config.toml
n_head = 4
n_kv_head = 4
norm = "rmsnorm"
norm_place = "pre"
attn_scale = 0.125
parallel_block = false
init_std_o = 0.0
lr_mult_o = 1.41
beta1 = 0.93
schedule = "wsd"
decay_shape = "linear"
doc_mask = true
dataset = "wikipedia_en"
MLP neurons of a small language model. Each row is named by its layer, matrix (gate and up: input weights) and neuron, and shows model dimensions 16-111. Each number is 128 + 32 x the weight over its row's rms, rounded and kept within 0 to 255. Numbers have three digits each. A neuron's up and down rows have the sign that makes its largest values positive.
Before each neuron's rows, "fires after" lists the tokens most often just before its 100 highest values on Wikipedia text that the model never trained on. A number after a token or word is its count.

fires after: "\n" 67, ":" 21, "." 4
L6.gate479:120119198182086130136184114138185073121086132200082098070083114144102126087160160092177080115099130120197128185187117129119136089136149111130113083147136106112116102120151163160176131121143087109090086134116133150109145115149149159144124161095070075138071166150161149102119094153106172116
L6.up479:121125082158035168127163181120139119134125123164122110056125061081119135102148111165124148142124156122101102130154094113167116118114102132102148087213169106112099119138132103141105101171095078078058094131130106121075122108140166127180145114129038113101122108153140143073116086122177132147

fires after: " " 87, "\n" 4
L2.gate563:126210163119117145158107083183116090112106113153125119147102119153099074136164159137135091121134149112106084075166132176147127145133164134104134139139185170106138146110104094123188107130095070146146113110108127084131136114043127152095158144146146062177111193144168187140120112112108183132
L2.up563:122169179145133173115164060126110147148138079105146115124158054161125121124144133134174160168204123155086129138098116132150112148185182089085136107086144133106176095153115131117153125204116113144116091109130179123108052167114125153141042125129114134130198153124123170118133083117092145160

fires after: "5" 18, "0" 14, "6" 14, "4" 13, "3" 7, "8" 4
L13.gate114:138111052042074142154117110167128148134165130145134133094142080102128062164084081140113125169103085155178168145101116127085166117159151144140092099178213099164070111088109086128128143156052153145125120099161153149189141155185102117190149194158093114109158088100111145096107160097161074130
L13.up114:099124131113161086114167101163132130106139119171182174154096091154178137154216120090113128127112139129127161135158144117139185120118117189128170187151212130096126140141105092123138130165115167151113121158145138135117170080111203182096180111156143199170104204085194175141126059067106120195

fires after: "\n" 34, "." 32, " is" 6, "," 5
L4.gate376:189150140101194125129132209115139124173127132192160125117108140146145187117206167130119117101154121042131132079163105167169156151047102128085138102163140167139097095134113061211108170044170108138124096134099084109108100123095143120122123117129144091134131135115192118178125124143115157138
L4.up376:155096120154167148130081149113141146147125116196115114149145084158157130096169099198142145147153163117124098092154113119152095191139147095091116056159177156090177084080185157154128090129125137076134126151145149109108083136130146116136180147131136152088169169102130135113084120144143145081

fires after: " " 37, " (" 9, "," 9, "born" 4
L10.gate351:124096144151161073142163149131099103109106109137122131126116135181209117186105146188108088139147139138125130144061195127097130151107197170184082090159132126098138173140154148208111142132145180178147104128125128137093145153065118108139049073150112150177117090092103142126142129114076095129
L10.up351:176177141121188076133147147114111153143080117171149115143098083151168123077188162141118155089114122089123098123146126149166080105064121149172154153138107198160098123121126138153096092107144128155135132157096140112146155125150098107147090097131209059154093170068084176122167102195134157215

fires after: "8" 26, "7" 13, "0" 8, "-" 7, "2" 7, "9" 7
L13.gate256:088151141126113103193178129056141112112170120101083173106150145104083126126141220174106117096140077093125154157149089153087189152145127116043121113169117061114134153103107102141121138110101112132062150142137095155160169106126173103163102179157162183044140102122106126147176082137129079126
L13.up256:130147108068116126069107136084081165145182087151111151121137119078107116126097116113139156088169115151128144203139143125101152142180127094120102149101119136144124113124134102156098113093143140139103145087083112170090106104139139153100116132133177153224101108139148119089108146141160112136

fires after: " " 67, " \"" 10, "-" 8, " (" 6
L5.gate250:106140122103138177106154143135087112135130085163091134086077116119113095134140078098138141062140149133137135117148096121099113111114124066124126168091179162156081075165169140114097135189152042077140107116135127156140189185136181135120126104186125111171189128156123132147116108176087109131
L5.up250:136101147100157150167159189093118164132143074116123128132091142149185109073083184139177126068143111146192135135153161176155126123126135131093116174125064154159107107154091143129096169148152110165129106100126087137121142139219127136113079139099088109172101103137102063147115116127117164176

fires after: " New" 36, "," 13, "|" 7, " in" 7, " the" 4
L2.gate35:131158172166090111166089126112143084091142124157145126150189129135113121083133079055124082097093138095115111137166155119131144105101158158152167111132146172165039118105145128162116227154151136134124133164183140131106142117124132090186115158143136147094148122086120171159122138186110121176
L2.up35:114130121146129128095141124129101164127133150164115149144132073086098171121088170074088040142120140144091170189093056073167111169112157090119098126112135121079154159116099114147085137149102115119171135146156117104149191142121139145143181107106074104130097079125166138150085143122121136119

fires after: "\n" 79, "|" 9, " Pa" 4
L5.gate565:094135131176064109147123078128189131169132104116131167082152154131164107111166135104210093096092086155130090109094102111022151153090178157104111124110121081078060140094105151150160139092176101112117146169112127138110138126094125088075115222131110139087151095140064064102123140122125163104
L5.up565:184137139138169109167181151101093144139080136171138142132168100146144143131111142090152088159121097124164078132128079090157084144133142091133225144139093110096166114112088074113099162112143156167141122133173121187141173149170138131114188135169085139157106092079135140117127119120167155110

fires after: "\n" 70, "-" 9, " the" 9
L4.gate129:159176105130116129161123124131096159179075105095129083127120132142112167165193153149174098100089106147127123112116129152174060196136142178158120100162136102129137143064132156093136157150127056164135156191146110086098083162128149171134099149076166148096068201136094133081105125100140138123
L4.up129:139181102125095203100107138135119097148115090168124114159139165147123164114154108198147137105158083115132123126169143070245156171126157127101150132150108114183143107107105152152133111128161221144183088136064118110024094083122088106112147208120091156156152112119154120093129157145120169132

fires after: " " 36, "1" 17, " P" 4, " C" 4, " the" 4
L10.gate691:114090171148094107123138150093119126135133134106114118117135125127168069152139110115023136062127092179197174079082094114152076132142130136085122088110141112141143150134132115136124148100142085160170133134089083121147119150128077127134139140118113149122106140149101106135188123145125093145
L10.up691:110127146076134103119113120124120101089109107141159131162132155110098155134084161158137128117109150147118129095145092122130108133149110103091060094105075116198142161096132145120112101120123102153102129083108067161152094095107153117099123096083137165092136117034178107045085145088189107132

fires after: " " 75, " \"" 5, " I" 4
L5.gate396:166138077097125154111095103178157121136147157081141067118093182109164184129130102195150069096146178174099216110144107133081120153137065090092102068160174106136128146102112163130150085176159134140083108123118162169112186127181100113164090149128146174120122164170175102067116115149087095182
L5.up396:155152146184136147166166161116119140124120139106130107130123033142104106135118128084109134112073084133125122143159115140080107122162120125179155179138141137153120130114171122154115133090101094164093110135179122107193153127094179200153173087136144147109202156109141139125163099151228098120

fires after: " " 60, " de" 9, " (" 7, "-" 4
L5.gate173:113107116128141134103130128116172117113151102107100137115117100106165091146154079095184155154138121110143131106091177152118095172133127074121163114087112200101086100127139127088087151151157099177070120126120179091115152149146136085099125131143109171206093118127147114207119141176099139095
L5.up173:120087139091120126131164149113164153082074071128143142178161161159173137123120115098099197180095226168103144098077147131178147097074168150153108083088122100103110130131137178138102147140102140145097124101122105161064159116127143140162112138033120069146186130171123080140157116151115119129

fires after: "\n" 99
L13.gate405:135134112123151139128110145109177086180124138169111109118126124125209143147132165081111108122118106153178052141074106130183166102131117140051181132120136178128117109203126140080130136154139158089079166085203161173119169207085102114161121105181123119109129175164127078077103133092184103167
L13.up405:120103102137136152104123112162107103129145097125135134138125136133163098120181150154120169228120164153165074123135211129193098082105092138150156075121168133090218186178101113171142132171124172119084100092129123155124133149100107147146103102085170168150141095104180132107153150129157099120

fires after: "\n" 97
L13.gate658:079076218169109098138223121056149104156107116112112094110088134126201136091204108091116174155152123081160114141080100048194130059162089094084111116115169158135116109150109181139164153136164142145094124090115171099136145172183101147098096118093139137158155164147173183099099081152154197155
L13.up658:150117083165123145179115154165160089105070115099103107091134154143120130132195147120131204166153109114173105204103146090086114059125102130131117106163172207123113098166162178124153163095138116144127134161123113122079209162138184106171085141090116218136144092139149132067099133119134074116

fires after: "9" 43, "4" 16, "6" 12, "2" 10, "7" 6, "5" 5
L2.gate133:133071118092172121158156166134121096131162095115126133143180118112125090144132189152164101121098094112154123090198088137173100097137136108107139137122109148094168088101194171144123087106059114145140129079152152166113112161166086089079101115060142081103131137130173111245112078090161142147
L2.up133:123113123129094130176124097144135160189143091133127142084133125103154065107141100085050074111205154176129205119116117136196145162139163160173105159114104139087170071181176136103142112128142143062103144127138148176137170085059119195126140111106100156120115183102173078103120057107140152148

fires after: " " 35, "," 28, " on" 5
L10.gate444:140155153091192079116167138088153149119094135123146150112141199158089148115192165103158118122087168082064147178160133085112152137111101111153126150090091151147111103061162199117154112156111134130135160093159168081095131142139159101129158155113178186126096088111157130093139104119133086119
L10.up444:104120131134153078057131138111097152094093154094112114160155088193087100141154123092129126107097178172106129115127181152177182124108135101121077104143105116115141055153156131112134115091184107156121106095117139165163078084119153139149111132140135173129142157166190179184157123136124184097

fires after: "0" 34, "9" 24, "2" 13, "1" 10, "–" 5, "\n" 5
L10.gate235:160122085186166121069161130140083111121126151087094082114106106168171151152179068131086072127112108123131162130128098113146134113124116142122180162071091130144146123135145156166164180148111151148067098113162122191178123174108155148126094089108118115117119117112168084138244170114179114150
L10.up235:104123136130163129082069151135038155134103125116115097152064161133069090139111070125133100141048155078120138137173129177116149128128169111102203099153140116132150142138165103114080094135079126181122063061118133168151187105085101119104168115165133070128166148106123182144130171140184154160

fires after: " " 42, "–" 10, " (" 5, " of" 4, "-" 4
L12.gate657:123166088098217123046141134178175143127124121176103081125093121145131117158138185211110126090123116127149179108159118176154114145210082106139076154135073111154158173106147125178122155176102160092130077127145117135100117127142066098103114132116143121101111118117151156074188078115169138166
L12.up657:062120110089129134143119128171051133171105144191152096130168098148058150114099110164190136161116143070153142189158150159111149118179130164142110127170144098124125144099042141101137121149137078158171168137125150111155090141186120126140078122132139140100112075162114107100127180133124096137

fires after: " |" 33, "4" 13, "2" 12, "3" 10, "\n" 8
L11.gate138:146140129100118112123153169116169137144131127144146107159117183113138120151121169148105101104147192084131077183123179163125096167087072150168114097077154111147138102183072131151176107145105166161141087133144114032170109115143133151186132106156146169156097148109181143177147157133088137136
L11.up138:089136157141128107142103133087152134161112137049118101111155142094096147149061113129115101073148144106128091117188127155136117110122105084115115172169134127110127160162136132131183194124096113138121074203151156082119137162124125180153139109139146119143168136102144099161183063194151135118

fires after: "2" 50, "3" 8, "1" 7, "9" 5, "7" 4, "0" 4
L2.gate294:145134153100138106111137120186120062152112111117096131102146148148182120125168165087089121096119122139160131093088080176187141128131117130143184149118073083137142103119130145253102128106115097119159101116123136170132149201149149121145130068154112102087133167136129129118164187112155160119
L2.up294:090124087122106086155058102169157132116120129110084144064151171184160069055165137163098101098145125144167155101126096156170118177086171136044083131168100099155188154101180133134141126132136109108171138097067093105147135108108090054132143120161127096172125191135146143070119141152130125152

fires after: " " 76, " c" 11
L6.gate381:104120109207142123139045101069100104154141129205112125189119147122124099014123114154103167158188147133094060118156132171112169124173115118162121153197165106103127125122145100180116135153173111146145112126143131143128139117090106159161145056158123125171107118181059136205108113161146145128
L6.up381:106126131047138105088081149168092108106072095122137139100115169133146127139134086136186132165066144148131090121137102117162071135189112133168115164128075126134132108174057079154160086147125130098155122083161154164103130123085162097116122148121194085127138168108106094127132137155085084154

fires after: "1" 18, "5" 16, "2" 14, "3" 12, "4" 11, "6" 9
L5.gate479:150109170135103118163127129111111155161065129131140084136122087173055133140109160104147140107124125145117153116132123130113119173154138102154135101089110089163162153121101129156106075098120133102157193137149118108199127122144149182104124089095139117117137125117167178090161133081088158106
L5.up479:095162104146075135142115142181218110153094119175095092095145120107140099214120120140192104139148173116125095124102121116108168114133079098084126195115140098084091143142097129131127184121157096145169075126057146094126165111147202133157161140172162170115137135148088177139092039130115137127

fires after: "1" 34, " " 13, "0" 12, " |" 11, "." 5, "4" 4
L13.gate699:108162130160214149126102103108160113152123158126170123160121059143141112083124113131127091118120132119095178147168165201155156112060115126107104137088090088087146093095115189093135157139148125122117105134144150105119100089089089108147141097108162169150092138136110143128098130126136111116
L13.up699:081122150130157112155143143116128120146121147157175175143144146169125191107060137091082104115161130127114141117113120178110115124076148066116086205129087100067157144137136153100122111134147113150048149165151160083147117110118135129168093153156160101153119140107139189114153100139131170100

fires after: " " 76, "1" 16
L3.gate15:169113126046172145119152097104112198109078102078136125086053129121127119100148139102122085131133109126115134103091097081123176160123125126162121123099101188093133092142161117101161091136127070135112150130141128121149170113113162070136188159076130160107176111156143108191124098141116098108
L3.up15:087122074127154102179114142132074098134112148135130135139090133140122096157118086121115152149182150151124168085163124134213147175155160118055181211097133150190111100108113093173148139149125089054100160090174154164128113157091139109121071117105207105131175155137177134187137171151166184132

fires after: " " 55, "," 10, "1" 7, "8" 6, "–" 6, "0" 4
L11.gate286:103105122142131069121161063163117092133114128158113129085156142160130127116101164075120104157126112151131161130093099121069081132165130134097142099131150135166135155101090158156085194108142113115187157166085126144173125034171081090130145136174113125133142134161148137200077110163155165115
L11.up286:142124140105120108128162126123161101104163166133182114141177126159190117095104177105137137203061093069132142076089129133102140117110138119065040175089127141152071059130166125148168170089126133159181150125125127170098159064192169124156113126160189116162139158142106095112115110094127086148

fires after: "\n" 70
L13.gate285:153148134161149148130079111079147121174123138158141138143100098100064189125128121139125153170116151109123087134109125079184168140137160106098122132114112138121131167126144172138090139122132167153066119126108158118100142202138107097134099135117136152109163121131159169145072151196159071148
L13.up285:056113123150166099143116167144116082141138070176074123168134183123177139188123105163101174090123126115198111084123160129097096111080164108152082124170107151105122158148132184094098153100134118101091132154118103115125160125175114068188136104168136132115135144160111111046112159126123140112

fires after: " " 90
L12.gate342:128142091110149120127124145063076144169141125119125131077098154090086166133140125124151092128148136161108158145177107136136099101201120101107110114136093128135114154184068048193136148104129109161177132107176188071097096110144147080174099086128115142115150169092129084162174149122157107078
L12.up342:106084105129166144124156167125103143118112081120126165118124127120146091141195167156149133092159156130125150134102174170173145101151142107142200150110113130147080179114160164194089102129133063135186131110115211092118131195086166082124084150180150165081131146170211167135093134135146165109

fires after: "\n" 79
L4.gate110:118152196148097157102120137172107100105054119153141105202121056136151142140177143155178034159122136175144080094144051145176139140107120155130206107211167052164148134073122092179182136148115146151135117115102050100093162138150124118142144142150119157043114140133221137149125197138149088113
L4.up110:177203206148073138125115124116148154100088114134108095203160118153171165168184117157140094225151129172142192123112088095138183128136116128149170068111160151126190062095117127169138101113154150124166105106181110165128106076125109181184185163115125132084187124150091182100140171094163160097

fires after: "\n" 71, " Cre" 5
L3.gate584:121165160144068089128128132152116126142129142179113175129145140153117139166128089090131052090143188104181152166150157124151137140128143136114127159190116110148136143133167123121202129149127171151158123046077147133092144151092137152109161100196051105156170122164103149112089109138113143132
L3.up584:090162160098152108128152159129140130115113116169161166147132143130123138183155111115167128102107136130093068083067157077180118116139115100085132117123078147138149069088137181146086123112141101136146140095127171112162072158096125117120117088126121105122118147124132124155168028157159189171

fires after: "\n" 96
L13.gate248:120128133141108107139131138087145116145080113164081088178109128176142157166127186087156131135129119105134113135103175136138188094100098133131110137165094171154172182218125102101174174180157133140064110181108139119179127185145139119206081100174106157083171077207158131115102090119065113128
L13.up248:142125128153150085106100138091110131155079038143104115159157125102115183165119147191158191197132174196181108120136125112143214096139115136131106099110128173162112132116148136138100156073182105172118176143119113128116225176097116135173120114123138136102138137126152055120116146101135077146

fires after: "2" 60, "0" 15, "5" 6, "1" 5, "3" 4
L3.gate111:155077143074105128129084132135159107111100170168109139133095141102154135161105125113145109157115129102061122110133115093124132096079114125111136103104174120150149152115068111090132199136079162089161152144146160166126219090108140124117112142092134150130161192124184104112140111166094156079
L3.up111:112157226152144198165129183154129106107128116153146145137119116129084100119165188137103150129102153095144098094122139096092132142119178151186123152157125171150078116123116114138077131093087186085133083105135151110142171123174143110129145113099116161118091133120094142101155086136088095139

fires after: "-" 31, "\n" 24, " |" 13, "6" 5, "1" 4
L5.gate350:091040143118131088163103163068172156147078111127149198079122146124122151139160147164084118152103125113113129100152141116149159154140097154091155060111111154179159145189169106112110118100138154090131134106079111134171170128119094165138123157126132114082143091124151075109149144140105062160
L5.up350:118093139122186233136102117122154067155090189079106175155111164182118156110158066119185188151163127147086152160149166110112089165078050144120181139133074134121097156085137069096145134112145129153102125116138068159099119143138133087100062127100103146098193125117107161117142099123136165160

fires after: " " 33, " Be" 9, " May" 7, " June" 5, " March" 5
L10.gate449:096096152097087112200106154149137097172089173178153208046148164171137142135155144177122134186142125065122100191140119102136127059124143080088157125135131120110147126186115134171099096101124133121151141119131099040079107135125124077135159169154127097163092166179117082111100147084088150133
L10.up449:112135166131041148115170133156173096149114162097121180189129080203091086104107113080091115085076080211054180113123126052137166081089181161113098105126130166121100109154113163172195146184147092140149170079155117132119142138132111092165137080099080105134179141126121103082132133122097131094

fires after: "\n" 40, "\"" 5, "st" 5, ")" 4, " He" 4, " name" 4
L6.gate674:120118135135130093142156142093153133159100157166185121152113102117112123130114098165151094181103151181098133124124192156173143078101148147150108140109117115115080128194093162141131138121135104138145140143142115128093173109099133106149141118170109156112133151176132108108166117097118074169
L6.up674:148028136154070137096120108074091126157164177152158154173118157077131096139137075131178101137159182124100146147145062108122194089094087150132176109137108122152166072072132112139086160138122089051128120162123119125155086133159151111147110118181141184137154107143175089169096126159118142147

fires after: " " 93, " (" 4
L5.gate701:129114086112135145166086145075149138121129101169143106093149156113104114172107095146139118077143070155150192088107137163134097160123109091177172120110113102122126122108177107161132162110189096138130177068070130136117161145152093115111128147099157150145078142131210117147125135158093143116
L5.up701:118121116167148111120143086110103108168080099091123121123154117138107128137111082078097136079130139123106106178125231136110162157117180135136118134134122097129095139133151159124079103130147084098164169128162149117168105091138125137133158098073180109077162126151106113117152191169122123138

fires after: " (" 15, "2" 14, "6" 12, "9" 10, "3" 7, "7" 6
L6.gate293:139157141124102103143073138062149136135104160116121091090215121105112085180117156119084122101095119085090122105115137219108137132163111181114133075116092148161136087127168164121105103148121146174142121185090150173099119110103075067068100151078146119112140106151116122103146175170117109125
L6.up293:145162181112122128150125117214143206158136135106071094158167110164192096114111103125078112099098148163107107127120074046191124116103127128154213132107087094186123153146137180085110098123145204123152119145099135183075131154131121173169128187056158114131134108072133094134100119142179132116

fires after: "3" 19, "2" 15, "4" 12, "0" 9, "6" 8
L11.gate501:130089191120101095157048109138113174192094115215135120105156130150111125069100109161114109126111153112165170088114150094088115114183107107144155147146135123167121119191137201144120114130149141158169075110083124088089177118161079156163084098176169124168136132129093092073117134221123080100
L11.up501:143113157171169106149104100111123104128065094102137158139075126125143139122155122136194140091156184071133147078193148122177169135139126145110103171147160162097120138143103140185131127106181178112084202139128132121089163118163122148159153097131156124167098087180137131130093139066135115170

fires after: "9" 25, "0" 13, " Rock" 4, " sp" 4, " End" 4
L5.gate530:186087160134096117085109159101125145211165114095108161124119121162073121122161124134143056133146078136149180142093163086164115109186163152155139129068122165142179093135134120179154147080133086094067124115095163162141144118085152075112103112160138111099131151128126134137122119138123173145
L5.up530:082095185114127116131082153101118165119118221077127134136104085120106157146123051139142171144158146112114048139123128141120097121096129116140089137089156083112114086122126170111145184141109053111112099046101067168077211146139092061157104140136120117101144140088116134066091126135157102178

fires after: "\n" 62, " T" 5
L6.gate641:113158159132068131113129128169141112101108168188118165096156093133114113163138099067125080125144128148110129118106162075171100097179137146172087083137156166124128126115155147111176123181082205167119172085104072201134125116121089155116111117147139116188115094092119118092156123160159118162
L6.up641:180165128144181091146140175097125126105137136151136131113111197096143163133134120164087159153125123109171135089096140138102163139147093131114114127112138177132086121128122127127149139110115099171131116139146101121135138166114099104130127123116072208124044161133146158142175139137065148148

fires after: "\n" 81, "t" 4
L6.gate446:124065104106125143113129095109114095131125153159199165121160146076200127073123096125157060144120133126103106186113135084172128123171115111133123123137113116134094122061055169099092118085148118139141102125138168128148137117131102124131164092116155103101115102094130102175147185139126137120
L6.up446:136175156109149106157109133070099160121168128134103087134181128052123099079109118165127086097126112126115091144041108117099149105100131129154130166120137128151099118116165156135091120134183114137087069108121131167169067095148162105139154105173169162129134118149117096143122158150110139171

fires after: "\n" 26, "." 24, "'" 16, " (" 7, " that" 5
L5.gate74:107090101156129132109097133097104141099125128098090113154165149091170132131160063181121192168173152086089096097158082137161112146173111111168138104138106149110133107150174163147092150121147076125069129133079135132124080099183106143137110113120151098107087136119144182083088082149149119080
L5.up74:153136126117109177099141203131103132102102114139164097119132151118095129096128122135143182190203137091131084135157122134181114150100054158143125116181144127139087068175170153213047073174120120146074079094103147126100112160153150092106108147132111127128098159147146165193130149067110161120

fires after: "9" 22, " " 16, "0" 15, "1" 14, "2" 11, "8" 5
L2.gate374:154107173051147119185082171097110112146049141093154110155114120105180189139153091119164070163091074106172156122189120120194178134151147179118123166196159143141175134127183149105148140096112098148191124057090125124097115134064125138150055138164136182166135087091150144109135155167163095139
L2.up374:155075145104173141145038128100128085131128090162202156111116076081095150119147083172079091125110125144149133068155081169107095179157110139163076158128188071134149120147171167106123140112125205145092099079112090103176119179162144192137133114125119116149104107151136099135134136103135099041

fires after: "3" 28, "4" 13, "6" 7, "5" 4, "1" 4
L2.gate98:108080162078147101129111134136179136197091116118098161102111140140150152182151121102142155114152190091145172129163116131101172117078147118131120140109144114175140146085121130165120144137070177124082153174090167244093162096142115116104139098205074166125165143104114092140132151176177123164
L2.up98:141124239130106113108109182076151103079138157106117156155078094132090135098143126109110133117145209133139111143130151106148106062114117134122144132180112193145123159165130143120140063092110108128109160156112095119117133099133128102111116103049160207149110124145132182147111104130150143119

fires after: "." 46, "\n" 30, "," 7, " \"" 6, " (" 6
L5.gate488:120166149112107124148129194176123147115116163163111109198146145121123120147152125170112112139205134161110080114171180168158080082066076118162135121173144136158101094152151139189080078153094095108107123082110107142137134158135119199133101085131131090128108088139158127152172120150131121107
L5.up488:184125150127110086106111079135128113129127068135110137179144144124216133179086076141164118115170125163189082116105118228114180136168163080124073127133068139112140133107109127129084098161108076112141124186106144152083200134171174135128044119177173087100137084086099098136059111101192165106

fires after: " " 93
L11.gate529:128168152121168106190141108143103148177145108173131120120134159163106141169174150131126107137111183080107104166143191141132064128094097072206187071104106142146138116117105155165155109127125088189169087135138141050118155146141106086180118129146099129156082166136130113114110178109162141083
L11.up529:143118072134055151094155135118128072113139095153125139114110118122124101145152192134108160119150124081084154105106161115129121104073165111129172154134135127105143136140153167125153126089137144130195134105147188162078181093100080152087110173073132102146120080129130146116123128049138186135

fires after: " " 21, "9" 20, "0" 19, "–" 16, "1" 5, "2" 4
L11.gate111:153124104140120083070119158132150128072134152077096143113100129080146122101150125123084155159092127149151063163088126096150144095104129093099160101116099065121168163164198074107159090142074140111120128162160096186138120197144102078201170070143120132139172123165105108138122112159117144110
L11.up111:216131126142096145121086154131124195105120104110129144153075112093144148102128080100158106078103100125104056174124132180126128135161149164126127116090086093132104214142174096137156144214120117132151119146117126140147143152175165073136121129150092148152134131143114148073112133176148134060

fires after: "3" 23, "4" 16, "2" 14, " |" 9, "6" 7, "7" 7
L13.gate447:141092148117094136135118110117143062181157136160127168098153101141100200121117125091152158132129141108131101164137088115091145092113061167096232112036175120146218091193114136090143126175173137146106121124124143092131165153180089134174093112162159139118112182159151142096208128134148106090
L13.up447:129151167118108166112070098086058124141101091149079107136156126112121097158113099094140201113137179096147131115138141096123121162133142162143110116129117076109119159172095115155141116104103103158094123100058114066107136092129154180117144121158193114181118133142179138144147180138111115114

fires after: " " 55, "4" 4, " on" 4, "9" 4
L12.gate412:158213069149142119142139151116112090110139083104138198091145128118112117115151143139162161075096152067148171095121139130097064133065101116147128114136124107171125144167145181176112171149174200137145146100074076091129086128111125062155065123161096138071126143145143075159168094164113145114
L12.up412:112137125156111149112072132136113102107119107170127108156106118121133145156082075172163126128150087083163145079095099108111134125083132093180193160176160125073120132122141161107110144185144141093144176075101119086046121162095160083068142128078162112148146114110157124133158084150125145131

fires after: "1" 20, "9" 15, "2" 15, "4" 9, "," 8, "5" 7
L2.gate245:147151135134107086165150077105132095126086109174188158129159073135109113096157103112142063105101159151090045122172135126165148178172120124098134129155126089193153165054130123116123136093135115153144152126090161148147109119133102111138168117152098096093140095117183141081121137139080095155
L2.up245:154142139128057130109096093137129091172106088195180193205103096145123110084171188124116148115100157128155089122134123137107187198167149088216193159065174101139102169076125166112064094172170119126137093108100110108172109141153130151104193149130076132138196145131126173122095102118072059132

fires after: " " 68, " an" 5
L12.gate86:156127173167094110104075143174095131063118127138168138104136152075159132082181104033127144141154138115154180150078121138062106105148118095092143121127121059162182118146190058108176129142106156146177108126153135156068104099011118147170141088160043171142175091152090164125088081115126089094
L12.up86:125141178071188123154192196128074145082109111155135090100155158076126119090159127163184101108089106123145171075092037133099116145144068105094106111164121135114114132097093072176148156091118128176131184108106128100165109140189165080110124062141158174130131171097080178114089053133169115111

fires after: " " 46, "|" 27, "\n" 9
L11.gate246:119216067141073109069135090109115155136122122167106139109152131074170082142164033163088078136132179175139113097103163068203123124107136120124117125138099126162121114153069189114118156125120120129141140146102153144099180121162066161166089124126126132164111148107136066125078159112141082110
L11.up246:128162113095143079134221206066107170126176147114162148143141171111152132144150141133107160153131149089101078087124096121152131185101100121149208156134153120147121042091126126161072159076096103081129102073116154074179124109099143135100140144151167080104110139177144143126157202146126177116

fires after: " " 97
L12.gate211:124190104086123117151165027076134090131115088110094082108110135090112039150092137107117118088116131166173116120107123149118129163179116145143139142086133163073108105130149130143136171112095097177114148147091140155147104099155107116143197109098131175117171118177153093154216079102137159133
L12.up211:122173085142121152152096113115133134204107052158141103141119152168141085119150162129138106162134152188055072079123139185105164172130146118128111148114145137139118146154136153232069089064124107082151128137140208139102113166202171158103098133132142072140123145144121159176144121088151118116

fires after: " " 55, "1" 8, "2" 7
L13.gate488:102158058137145097121143158116119095076155128128116150105138164121163103140132117138178143123167107129118179134121095054127121158140111148128155173125164083158140136051120172130081197169140088110117108107145153120151122090146140117165126098116171069072142119103148137149170107145091154119
L13.up488:092126117069135117110151092157114160162117111137092145080138106135119088091128134124160143132120148118132097101160128104129089117193163142170138155192159119147136144147116148192116195111129126074155150109129126116126126148132065089169097129157175130201138164144155160115137140123136099139

fires after: "\n" 100
L3.gate237:063155191133137140146106174074138084178144088126112068163111185116159174087126125106151160144113134143210110129106143078139159096131109033115090112134169102128126131152146097192181122146100154114105140085120163171142158102159094167117103091091071202095160116108162089178113164127148124028
L3.up237:130094106131062057108124125130097116154118083091122079112102138085142151164148083145085141151164126127204121146134095132169196078134126123134161156156149160153104155182088132205191161128130139122158114195079186120113135111097131147122137120061078136045112152145175117150118170129105114136

fires after: "1" 47, " the" 9, " " 6, "9" 6, " as" 4
L10.gate636:151155157103201112138160145099142085133140102117089080135070125109102123165136130137079077159104126181086167171144132161082054130128099110156214140092108169186183103122102043096079113125159085145129088133188129137114165108135152106110122150114103133085134157136103169133172138106204128123
L10.up636:148147130126124135174176094126092071124131152114079137100134075144140130161149119182127149169126085100151135171127127112137106143102150079141098151105123155212121077122137100113097111150121165122104146146170114092095106058061094107151158115144126119130153103208110145159153132101136153124

fires after: " " 63, "-" 5, " R" 4, " (" 4
L11.gate617:103127071111171099095122128139169166149100125100148145041125138146121101106136119154120132137114126069136096150066103120117169084104158117144139131115149143113107078137214072164089168069110045142097080140067186067186155135109143111146086116110125162139108123135135124173118110149164132172
L11.up617:106079150131090120185176127138068082140101204092106146132096132167163145136159085159116175128200112162169089102160093152129161145128115077147142147126116101146128138137155118191139149167152141140154124125129131113069157083088122174120154115157133067113138090073136160161157082079125157129